{"head_dim": 32, "vocab_size": 4096, "norm_eps": 1e-05, "parallel_block": false, "beta1": 0.95, "max_grad_norm": 1.0, "schedule": "wsd"}
MLP neurons of a small language model. Each row is named by its layer, matrix (up: input weights) and neuron, and shows model dimensions 0-159. Each number is 128 + 24 x the weight over its row's rms, rounded and kept within 0 to 255. Numbers have three digits each.
After each neuron's rows, "fires after" lists the tokens most often just before its 100 highest values on Wikipedia text that the model never trained on. A number after a token or word is its count.

L2.up580:133142177115146170129146153118116130136093115140086139110155140137123155105160100184118176135130138101133104129134098127117082185103130148102133104177134140106141101141123138116105099127084097147125096078172084165123131132106122179139098138111127084153096150168164154090082146122083129146102102135118131122146104132101139081125120125116122095116177137105137159138129094134137141111138142134144135087140131136107125118137161108168143136181160141141141141127119107097129107132142144
fires after: " |" 36, " Apps" 6, " —;" 5, " Res" 5, " W" 4, " L" 4

L3.up307:117122094123113162105103125143115161131102107083102181114189106097143148128168200103136173127122123126147151162139096118150118078119133134123119128138130104170113082143108149107111106128124172095091149120119084139125140178098110165111138122096124108132152128141128107123124154175101098137114118134157144122110130153154147156143154148097125104144173116132131100122102127130126112124128171156118135139172131112117141121135117102102117120146169128105116139123109123116136129053185114
fires after: "1" 96

L2.up328:128156125154100097174130179139127129117134122161118125083114126131113113131119137100113121124133155129150129178127144115145096161119156147122162136100111112079152148129112149107110095121134152120114160121120160096093141067107109163086145149105129099126129147102176142105087106130133155138116135158155116130135095129135152130137159159123146118119071132120110135129122144137116128115160138181145124145109092125116146168160150074165130123108115126132180169182103071144094093140096129
fires after: " U" 20, " P" 15, " K" 10, " N" 6, " Gar" 4

L4.up497:153135119111155133119098135151137133139118101090181080086156089163099101092150117099139104122114117129132139115140156097122097124118132146075118160123128169132154118197136177121141102124106140111131110127181077179141100141138114137147111152138117133157124096135143083130159129115114121119169119131111133148130150113081091154159129164124124154122102133150125125108127126110122090168140155148130141131142103144064172151151106130127115102125114105090150143170148099128096133121103144
fires after: " B" 17, "v" 13, " b" 10, "B" 8, " Pr" 6, "b" 6

L4.up144:121124145117114152117126177131133141163131111112105148123141126126134151116113123126086148075104158118106133149123134068114122127129101173158151110164090138122080131126103135122083142142154114105108128130131123116156174127158104127146172092157121135102104140145152113153147111123140129155128186103097137121125126145145138126126086183154114139186112170103096125148124129133131134061137129159104122126118155093137110162138182117149128155120149127093139171064125091150121154106102109
fires after: "1" 45, "\n" 22, "9" 8, " reve" 4

L4.up278:110108138108138121113126161116121115144111121134118083130160099134143123148128124129136156115105135144136097119090164105149114113144112162108136106146113165161131068130122131135119128080134093123128146131188095110113142135147099141156097132123124114133113159130120074164083096131158133095128101098152177098135164135156136148131100109182154105115158138137086124126087122136159123116117121201100115136082121136128159130095144156162177121133137110121191127095115125168110119136145159
fires after: " v" 21, " f" 17, " F" 10, "f" 8, "F" 7

L4.up11:093143109085130175098132139121134121133136120092127112118164141117130148099095181142110122142096109104080144123124141158123157119108173151120111143178160107170117131116123128142159122116113112159101142101097098141166164143060110124118111097181118118106111120112136121154141156093128146136128138091137148110152138159127138119140126133100150139113130100106115163126107091147114170094093108171157144133142125134085166150146178101102161086093145153117133149125132149098138151136107166
fires after: " D" 23, "D" 18, "d" 14, " Ad" 12, "inc" 7

L4.up528:117128129105113149118116119133155067139111120138126135166127135126119115116159134122130142111138117120139174109094108091123128116095118168101148109142129140108101136100121132096118141102151118144174181125142141121134146118094130168167132130127138121110193114133113115150112144138073159108129137094120138093122090163103143066128068167124147155170145100126101124171086124126145132120138114120112154145135123136116103119159116140150124126167086142161169159066104131112137195144119156
fires after: " to" 37, " f" 7, " would" 7, " not" 6, "o" 4

L4.up49:103137169138084142108150190149145110172107125111140144120154097212105121107116115106123137127132129102152099134121104164131145123090110178140109123133111122131117121158114143117137102108167117124100119104145115147133138114140090168127088099115129116084098147139115118125146107124159140133138137127111162146133146153137142152192152114119146129109119076122129145129089134118132127122111108090120097150182068168106167125079140117126100162118128162177127152136109122115090148117109140
fires after: " J" 20, " D" 13, " Website" 11, " /" 8, "V" 5, " Ad" 4

L3.up253:121103120146114140121123089167135104084163147067118144121170123108126099131116129104126149166142128126119142124161109112124120109079104143107177138122189116099169125105092151107117147115117108111133182118161087129132134110157133118130122145120107103127175139081125144119099098146131127151148079144118132087106124143155127128132157140157148158115156162121105115110070138137167171135159169163121117115128138087113131158085124108148082115148146107146118137164138151124093113106144146
fires after: " h" 19, " C" 12, " V" 11, " ph" 9, " ne" 9